Weights of a small GPT-style language model, trained from scratch on English Wikipedia.
Training: a variant of Adam for these matrices, 588M tokens.
MLP neurons of a small language model. Each row is named by its layer, matrix (down: output weights) and neuron, and shows model dimensions 32-223. Each number is 128 + 32 x the weight over its row's rms, rounded and kept within 0 to 255. Numbers have three digits each. A neuron's up and down rows have the sign that makes its largest values positive.
After each neuron's rows, "fires before" lists the tokens most often just after its 100 highest values on Wikipedia text that the model never trained on.

L5.down73:068134154092108124195061089171167045109120143112151136088115104102126142139188108120168148096107099115089132180170162103152142167183139182111172179118056121095169151152114138099136087097144136170137099132132152081146072148067115152123128088077097159212139118150157156196155148139148124091159114136134128087111137132107115111143122188107092133059142121158193086123091113119139140149165125108085110109143126149100184101093158084151141139084136094143112068133129080090066098146137200149112082100123084155116137177183132115139108129148139190177110137148158112111180195090201136163
fires before: " |", " (", ")", "%", "."

L5.down568:109121114126152144158098177111118143144142120097089169119179144129111134136100125135147117125129077104142161178133147143061101196118144102124142119159125143108146180090128149131162175135121189139186130163156143173096088115100096111117125162160099146084167118092180140108115147094120095089163156186082115124120114114141107063176128151173059156122111102115110078125085113120127063153118169103152161141141152170143126144147137129100152138114167066133134094162129126057135191115101175176147121025097157098128138125160199159109095186068118090120139202146179125145081077158091149126
fires before: " |", ":"

L8.down231:118154161137131149207157101154110097147171146132157082143139126106165122148123103147180128154156111157111079126163153156129100098096082079116120131112120139172187136178079103174159114123137174161133154125158037148162128136119147106172084155115111192097122088096212097081142119086121171180151149114156135127056112110100160116076101146067060087122182128131153103096113100092153173110135125174146099143091163084157173197161174105122139148096145102125123156115116122139124192073106169141080115103115080094096105137143059185109148126151159160075059125129081122127146127181133130156
fires before: " |", "\n", ";", ",", " ("

L7.down499:110132080168090144062102061195150100134091118144182139132062117141074124144136122126092090141143148175105117167195104108084136130168133152137080094165149179102143083124071086130145083099149183101158071109122090114082160133105131080084094149087134100150139100195085129097164189106174149078194102107129135136111202171205170180145149144127148171121140144134202128142107189137131125148104136151078122127171119150125130122122156122126158133104095184084124113105114146118097154135161141175165087037160098123139132147113070168109143094158070144099104153126140150138078103155119182079
fires before: " |"

L7.down269:149137085095091155144117098140124111091145152130133122151092088168112133125164093096098113096103101133136112083147108125109111157122086157149183178098110060055102167078156125136133100084142128135148153053061168115141117138113138044134097155109166165157037099182078071051108111105154178133167180110169099148132144119130160171121109101131134150121077129177172123154114160138142122130095156138082149155125105090126114157085171146148164132163108117140102110106159069089141186058091184133067106116114031180090121147182131168152108124128083127153078148084131150094154154138162130096
fires before: " |", " (", "′", " (#", ")."

L8.down325:062115060107099072110091145060054083103099158098113089155158117132133156151186133154144147167128171154168161079182107149088180097114127082100097137193142147197097104145047139092111137098090150113147174141120127113170178115142148144111180093100143109118151112084128118114158142129077179155129143094157129122080069126059087145120051159079120150109095165130164125169076111153136130136117137148152110097132156100122088197080098136081147076108151059143143142121115187157171092116099156090163169149157165093127162093151114075131123142126092139097113179102151095118160053148132113152
fires before: " ", ",", "S"

L4.down578:133111057154084131114169124104067140157157179129182133103206158158115111181162157159151098124190039159134102145086202149097126125093103145128098135146155160103097124102150084152075110123149162111099138142103130101156193111102107145094113071075101112096145171126122141116076147094161117141125085083084150152118089151121120069119122160127092121159087092161116118138080105134140069136145098076081136119169178140148154049065118125091136094106159140120138130125162165101141095119109110178106159083125133044172102124164162153147162137115124090128177122145167166165160121084088193142
fires before: "0", "1", "2", " |"

L5.down221:141089078200109166169130153108155173158146102130093129087136115141121141114164126079148090079129160104091084172159145155185097154132148171157173198145125174155142156090100081141075173117208147174162180162131140125130109136127131133132104148116130125158156081164111110170101126122109098161119131138133141135120130124140163068101108116148090093121076104097134153092161151156131135194074197121088164147119139134182134137209136116129132106162124115136137135117154158143171124123094154126150136141078030107164149159120142101118196216173124080121147168068143126180085126138104201144
fires before: "7", "1", "9", "8", "6", "5"

L7.down544:125140101129127162102148137099075110041057134116148161188139161130077146130129110131130163121095080164163169121085170135190171145152176184127107123084189169116165151117140096143141120140074158102075157113133175088114142102135132133117142102083171139079151107086110107135103087090180096076131159137093096086210119151099109116108130211099155192136122187136093206100139145118104166122125096102127099174139125109172113150159153106161104120114130163171096129129169082099103130131114176169127129181111176099123128193122155151123157106138129108167064181157087166139119124101190140153
fires before: ",", ".", "s", " to", ".\n\n"

L9.down527:095139083162169178106157118115129111168043149110102090121157110113090117151120132126104122121136105089117136122189104138186150138162141076147157152155142147113128140115156129133117088161121134166095105168129137163143071057169059108134146070089142135120109118158119158123091121110139169129148126115158143104114160143144143098188147131113115161165113132100175117188135182089103150150127154157147062146119206165180127198196130125162135142121115137162146130066120121079114185083101175112138119131119090071204155119117156178087106122164125126098114158148149124162159110045096144103
fires before: "9", "1", "0", "6", "2", "8"

L8.down236:123076143145157135117120182106118178170141138114107102068107131153159148172094113123119171117134103129097113133158161091115150150123163112115110191094046150147105171121068190108140102144184094085165130115150169079139117143057153130085164132162118169156115128153169152149097089124125121083129095126166171139185133125091096168138132141118109121123069093142124113085178111136132037123111137154119164165163071099110163089128128142124132135174144140116148131063142113139113105079114131111050162153128192149116122091117168133150162090141132174211131163130110143094184117129124078150
fires before: "9", "8", "7"

L4.down458:096147118119137131109159109151119113183081093132129118110191119180151138150097068108110133144088139137076095143064151185128151113132096145130156152084094151098170161100076092110162105177159110072127138205203113148126148151091141191151157064081163147034095130094165149155115111112125106056158147166197167120116138111145067112133125106119080055146145159117202177150161146090114094132164167161114131135139104125115131142163107133114195099147151144101148156114149098130117144086075078143126132172132139162088143130141130094137148106151144092170118076131133155122179161119106110123
fires before: "7", "0", "9", "5", "8", "3"

L4.down651:126133135131158101086136093073174163105100119123089183162130147147128108128111138117134042147080116156099143205190170093125105068177125126146166158153049138107147113154104133085118145092094144096124144151099188136110111095151098156136046189116193095164139061186127094126165104157073119205111091130094147111126070140133076175146170128081098108103081099164149151154107210184133115126106128079120087130128168136113115127137148190150134169132110108112134139095091148138164113125109182096162170178121171141092116173159154120148170110122111102100107093168165147129129096208167106116
fires before: " ", ",", "i"

L8.down27:109092063148090104120103162101107139104158132137128116134062126089122151136143137146095055160121112112132098162125105175115153100214121129134208111111153112144132153093135152157087103123162093118084114073109147134101129103152127187110147126142143207083161093140154178159181156086114154114162125178126131126112132097112122161117138135086124109139147115062109124115132106124140115113128111153077117168189096125108118150164136179132103200154125125146128038100160125085124160150157143122113153159138129174168075161178140179139102074116210089089134100160133204145104069184112168096
fires before: ",", ".", " in", ".\n\n", " and", " after"

L8.down498:165091180127131108187123164140083106137118143149097120127184114142171143146093112077146151160114170156120108173105097132167086137133139169176087156161098122144124134103157114121154123112093133083161076059082118128140124112146141100122142038123143142176122159094076144105060128165084155178131081150148100077085116177160134175163113087123153138105139135138063117121136143082122100121121127119122123144201116117134134110077126095128095096115152098114173107174139176158129170152135136080085160108072144196161091172146144164145083114093158161159207175179160122112081108137097211153
fires before: " |", "–"

L9.down260:134123150146127173112175117126144137108172186142120140156080070125166178121122086109147113150127121126130120162113136166155160118136144077128068129065092078125081110112120111180132044100141136150154110129126170078108111108120136148152131150088122108152125130160132129139106110119151166166114137106099168088095140113144148154142144150124101150117194141122174099148141146154094125113105132096143158185107131092096179061150123125155130130102103195039164091117148129108125145154114121070138119129196000114165151172119108166075125093180142163142092165116143086127087125151151143117
fires before: "0", "7", "3", "9", "4", "1"

L8.down189:133191142084134165106147079197130118094091145102177132142176168122127138107140147119173101081084132118182116112105149128133052104152117151126135151148163169179177087157122116103108157165142113067127082100167112112109164099169105120049186154147132125090163115154131095183116139133110190082117161164101114113174142092185123181107140105192171121150124089164134114172151183113121155131190052144145113144110132103104138117122188156122118153079112089137147079130100172143119163132094171097080093117149067151161115165061091163115097172140134170155150106122082188114126104184083133131
fires before: " |", ":", "–"

L9.down369:097161128110171166060148091140175158164071134162159074105161136138155122173095097089152171137089126098128085114100134130119111081108131109165112160096105129098164078114192074152119117111148106098117118135124148050121183160131132125078119129114135108111123184141126151145128112096161102145168079110120105145000100126152144107098110153085100159142114211157147091161108141093153167163086133115160104104140146169120153149151144167086168061120123164115135151132127164128127155093141092156124145126184245156149133122105103081132033135123161137118102142130134133169136126131130160123
fires before: "0", "1", "2", "6", "3", "5"

L5.down380:129138167106144127144155115117063100111133145148074183087112153142149141152121186124061111121063102120149107189132139127153152139157082160095100095136141132141112079076082094165117091091166135091149137079109144106146097163154150069131189131120078132133182132094146144112116135103077095207069104163173156167136170166134149079129121105092122147170097087100130197105112135178083182153230101123099099143190110176173124137106099154139116123129140152087117120080124151127149143100178103171096107130133114077128115127170111145139085073145119115168091154222134157129136126147163145141
fires before: ",", " the", " ", " it"

L8.down229:153163094165124160146112070135142149177134179143076118116093128139130070098181108123143161148161147115124135067162161122151124147114173118145148092145119114136156120097154116105119092117114117104080116126118185195117081088139107086070166090114042092176125106104187194045118181164143080136170129089141093161098141151104129089080115145131117126152132103109175124067153162155120166172129138087065121134086151117144106109127089159132149096171098113112095106062153071148124129089147177102141157123112000164102141120137080118103081115189162118136129122170114156118142116102204143113
fires before: "1", "6", "8", "2", "3", "7"

L7.down599:110068080133139164120150102177144126148126158071097156092127162103161155096148158152154085147188165159151106129101122145076100127148140131146203125113081080149158116149149119114135100080165154096104094174158161175111221097115118129080078128126052134082147176104121187115118123126143109138088125128088144103164110101103126105098171130181130104118134138154131166085122076151140129173175167165139080147139174143192070096142132145143169098067111180123109098104127131115069111114153093134187147041144119139130117192149132144150087163135122055071145160147094132054155096181134123133
fires before: "3", "9", "6", "0", "4", "1"

L8.down555:101174150162135093091122121084119126157116089185102136143129107097139106112166142109115135150172088152135134178130131157128170137104138155111147118155124163139139141127135097103132029075132064086104158102140127168111192152180061084159114140106146154057154147122163154112135192076158142105130180204094125136144139126166117152104109139107135110196069096161150161153175135142135080154159129179141103144133112093155180111126180133121125115105146110117139140108163168195153102185190194120134126108167125092127143157117079154051129204108110063141163109103144026092103174101128171101
fires before: " |", "1", " ", "\n"

L9.down696:132140160084148127091095056115120209120151155111119165165114134084117140145108155140162107127154107133104108146153151114183160183108102167072102125120108087157119121152121184143138066108100139169148107119083142129123144103122143107168115137060147127102148090105105090095151095144173161153107117155130137098099164124164048132177178116138142131129145115111115140134161153164121120172255161114126136159174127044118121118124177077106140086155163093136080159089134184151121141152074095142094106159090027123169163107087174135166127127121159165078116122174135085156124090160144105088
fires before: "-", "1", "6", "7", "4", "5"

L7.down122:161112139138160126084107177093093074105130142155099146118137088108138118188159126181144122175136128081147135124134162123132204159143093097107120090119128133142082147094073125130110102092149124088106121131112132137147132128153101188171178179099171083170170124191184124065109137120118156155091099186149135085188150129140126203087141139078081106121152114162060138145131115147096105124076124147075133111106081112182152138157121119137097149163068134136069170171152157117140151087114189146165111139161226081139111131111107135162099088094136193125120171193176149124101117139160165134
fires before: ",", " that", " the"

L4.down351:191089126153105131127076131155186121139069137079076127151101122082126080132138105117158189165076143105154144150123072146159116123104116116077183132172128126134138172079096105087135173097141144111130097150131156146132137111133111097100165121123126140114167181130151120136157116150077109120080109108074152115163147101171126083123159110077112113135098151134137127163091170141146101107155108130039112124170121070128092191135170098117077096121111117117160050157154124075119099172167106074101101125116173067161077137118151122096087110107080143127142146139145132195118093130144108180
fires before: " |", ",", "\n"

L4.down15:119086127139140167074134147117123123176069126100132156215143146178137088136091140172129120161119136094138108119078091105156184123132127091115154152137136123085146132115101103135169095146100111087154085139158147132127119153125122135068127141147107113106207146136098103130110162207159161148105134101095143156168133090107093078109055139071178109168102121135117171183169075152144144101155151177121092120128165088108168119130099151083120122140150162127130079126150103111150102172152156147136132136132188121097040097108151215158120096121084136090160078105085108126128154150103157135
fires before: " |", " |\n", "\n", ".", "\n\n"

L8.down544:126124118079059170052120174108082094108144127178120188112105103109073102115067123142140178128142085154128074097161135134128116123160093120175095117115085099138108080125120142091087109092165172113134155087094145158144174095057079128144132121129163099143081121108093117172149123110072128151183099132123125152178138136078153089109088086085096102172158115151115181169150133098136148125138110118095194088149091085130132119128103168135118086145142131084105132130090089110148135047117161104184095140060206133123137147165128106169175115101142137163068156126112149123158136068141126198
fires before: "-", " /", "0", "1"

L8.down701:162080143105105165145142092098069117156106157154128135101107121185191133154102128125127136106156185092201166125161146125150118164111080135079061073191118102134161146107104142177100120145158117136150120181183123161101098122156063111145172143102108122089147139093177117111076111124136166140092126115106157153057123145164141100151131187144048154158172072151104168151107168090130192124100134135123149115155133120162116134111096122142117130146091139137066079109092127162166161073110110125166117162172107159176116059166149137117188150144124146167123122125069172165080062140089152147
fires before: " |", " (", " |\n"